{"n_layer": 8, "d_model": 576, "n_head": 9, "n_kv_head": 9, "head_dim": 64, "d_mlp": 2048, "vocab_size": 16384, "activation": "swiglu", "norm": "rmsnorm", "norm_place": "pre", "norm_eps": 1e-05, "positions": "rope", "rope_base": 39100.0, "rope_fraction": 1.0, "qk_norm": false, "attn_scale": 0.125, "bias": "none", "tie_embeddings": false, "parallel_block": false, "init": "orth", "init_std_qkv": 0.0296, "init_std_o": 0.0, "init_std_up": 0.0296, "init_std_down": 0.0, "optimizer": "muon_variant", "lr": 0.0122, "lr_mult_o": 1.61, "beta1": 0.93, "lr_head": 0.00834, "grad_clip": 1.0, "warmup_steps": 200, "schedule": "cos", "final_lr_fraction": 0.1, "batch_tokens": 131072, "seq_len": 512, "doc_mask": false, "train_tokens": 611900000, "steps": 4669, "dataset": "wikipedia_en"}
MLP neurons of a small language model. Each row is named by its layer, matrix (gate and up: input weights) and neuron, and shows model dimensions 384-511. Each number is 128 + 24 x the weight over its row's rms, rounded and kept within 0 to 255. Numbers have three digits each. A neuron's up and down rows have the sign that makes its largest values positive.
After each neuron's rows, "fires on" lists the tokens most often at its 100 highest values on Wikipedia text that the model never trained on.

L4.gate462:157166130150123109137117104133143156103131113118143112126102109124130089164069089140109096100109132148114129098094117122158153110185115159126134122146098155163102116108103082139109151122140149123156142076164162122158136133151102131137117140103129150103129144113147127127081152125118123121123090096132088157137141164133111153105109140090119096130122133103118082144174135082116136120123
L4.up462:118118125108120106136160175141116155152115114116097096167108138085153119157137138145119131147142107135105114110184125140136105114126173164150110096105121182112050096138109132124113129109134153164146139106146168130147098151102139126112161140106145139106121096100117149109155111163117127105099139112132132145099141146103171137120113159179147131146164113126085158088119153119116077192159
fires on: ", ", ": "

L4.gate289:148109143125126143134067142148135160120147116104140145170109095111113139113107104177101114184136086155122112090149136126101164188122130138122151109145121135114133126094149139131091078162097089140160122119148130105113144164122127138143126117125162137108138087100181111145130123104139142168156083125131149135101087137124166117084105117099128090131137110158086157108123187142139104119135
L4.up289:065129145153098137130113190122121151166136135107096108156115110149098129144140139134134145144147144131158115101114196131105125125139148108098143146144113131154079140106146139132117123134084126081117112124145108101132127112129149148116102111078144140142159122115134101132096139118120150148113120117114152132105139081125124127123082165150120083128187120101111125122082099139145089161124
fires on: ", ", "sal", "& ", "i ", "Sal", "set "

L4.gate1019:130072130145112186091130168119110112109105130149121090163083127127154122157149128123116145085154136158154120132111119131115119064124129128136097119135193119128110117137118107145115117154119142132145145107158143131149146125140103130132148127118143141114082109125104125145067142138111161124141187133167141096103104097128130119122137087163114137157154098135178120141160100117108144123176
L4.up1019:155131095122120151101142164113153104098141107149135103132135110078149150126134125127133154119150147124137122164125113113152132122137119110159088145168147115155149081124113122100131106118129115158155108133151145086171096133122113082118159117137148096132100099173140101149115139147119131140149134165125147163096119167110115107170099156113150146149136055122137075141136078104105097142143
fires on: "and ", ", ", "; "

L4.gate1687:051104159140168092118090128136119088120135156160123132117148110139138149142161142101156112138122164102112147116168131114107137169129136142149157124171107120141163122109123094117134128112141146103118095125095155151174095137103160109098146087132117075146122104134122123174183159106152136113149101101111109118133175161130130148159192097087093116142152128142088131135110119117096124191109
L4.up1687:136115169132168069105126133137124109102132137155147159149135119108113116141196147117118107181112115114148126105162099113137122129111119117142175143158115132153127107097092122129127143121123137091106093117093120164177113097125098115112144114113146112152097118112119152124134141133142097131147155131103123142144156094113107170147156123087126157106156168105117128118145115143127150143122
fires on: "t", "of ", "ig", ", ", "February ", "202"

L4.gate805:113096149109127121129128179178113167115127134133110121109106141137143103163065107128133123145143126128100150102133088116097121099175105127139078158131150183150129098119106159078143119069155161096114139152129112121138137089117109106136142150129090090163127177112105098117152166150101159130118170155130159080157117147131167089127117114109159111096129104153151147090147144093078115151141
L4.up805:115111137090127103136138166189165157154113142120117137109106130112114153139130129156116133096161125106153099142126121150122164137141125101167122157169122136122135175132132106157164079111116126160117163130133150150117125105160104121137106137127122140114171135141170170140109128120096120135114116138092173127190116062102167106122082096118155123127126119113141121110114095059105140158104
fires on: "at ", "to ", "0", "reached ", "in "

L4.gate1205:099148131081075115102121110135131098130122150187078146117155132114121089133145116106127103120090094160150139196110144140127131098111101100119169127141142131157111119136137163151115141129105147149143125142120144104101075105130152146129188077142163118129085130131105145104125106123127193117108120125083145132157116121121118097134120094143128142116109129129114156184140119130111148094083
L4.up1205:117081107123107112167129113113141106125073099158130130107123096129122144138102146120159099127109103154138142106146132098135105151109122107131118107091146112125117093144151103097109121150128130088149125087135138097135083129170172100126108126158157149149150121094150171108146084133126090128089116129118135151134176138130138115204109123117171103068117141087133132122134104128159126116158
fires on: "(", ", ", "″", "Since "

L4.gate457:169131110130122111159138085101164157096143072140088144105142122153133148155125120120105126146128118154103146141162152092104109111117138160052146181106123149118155111152113142103123127110172082130123106127151130117115151121158119080156117118140133157132165149176144142114093152116098161124114097117112155101184108097059172118149115155155157132075150114128113138121113112099113114154117
L4.up457:107136139115131121114130127148135141142161132144118096139156148118173141105127076160157126122152052130094114093134098115135130129137157113150147143139127148161167145147099157132115116123121131142193128103138120114129106143098134125125098139163117146123158121126128131099105136144112113132128108120136158115128171112077160138130111139119125134135089156164139157132091183130123100166123
fires on: "in ", "ok", "D", "Pro", "reached "

L4.gate1991:078134142096130098119147104126094113099158146162102112168115176119153090159102110127155124099153103145140150123161140117128082104115084110171109125110130141129120089124120102132115127093150149100085139069154150104182116119118157071095166091117148149108098141117096114114117147153117125129125122102093113164144144089138100108168131102141105114148139112116145111137147116133106088122130
L4.up1991:104146147055113121141120107147113129107104138118156099160118102138105126120124095132138130136120156124113161096199123123140119133115146119194148074124129143129113104082096097142134105073125096066141123138183128118127073092125148152115141114130122119115102151128067154150108137205076102168122123140118114141143127118080133130155127145104146175111114104148121107134119118159140101115102
fires on: ", ", "season"

L4.gate1122:178134148151117079102129120158125122107125144131126157138088116155110153125178110139143104196137111110108108123109095144103154091162146136120096096132174165139112178111119118168138125151144129086144121146158120136135162132104123118129143107145118128119129139136098103111138165134116165164096105137145117091111129091145112097096080134111084077140134168094079101125133134148139114129139
L4.up1122:134129166126149101110098113137139141116144133113121162149128132179142129155137134126115117146114097129092152127102124155080139119147129122112124141145154178108140130106129127150130101158121127097112131121146163147120103116141122156112078079093123086132113127118099120091130136122099141150120137150130097092101123096118134096127114145088103121143169125107131124090110126135144087150098
fires on: "-", "; ", "i ", "/", ", ", "B "

L4.gate461:127090195115123096130132106127117147107096124153132136091120123074125147082126129114104108151120088153126114106090126118128156144135112114105122104088119120140140134162139157159098146115165139126125143126080122141139127123102117139114137124184130122072097085117051095148164094145144113104149131135107116141158125146130134132175108102096145148110147128098106101127133148132109098162157
L4.up461:131131151137138133114124132136142145136167125077093116167099110100165133155086121139135131147177146132129161097111128123161136142144174121142151076098179106139119095092122109149120143152115099145105103162137109166112126119087130129133103143134145125087137107112130103129123146153138103158089130138096125140104166094108155102181135171109134121118175135139122099153107150145166135116133
fires on: ", ", "and ", "| ", "to ", "; "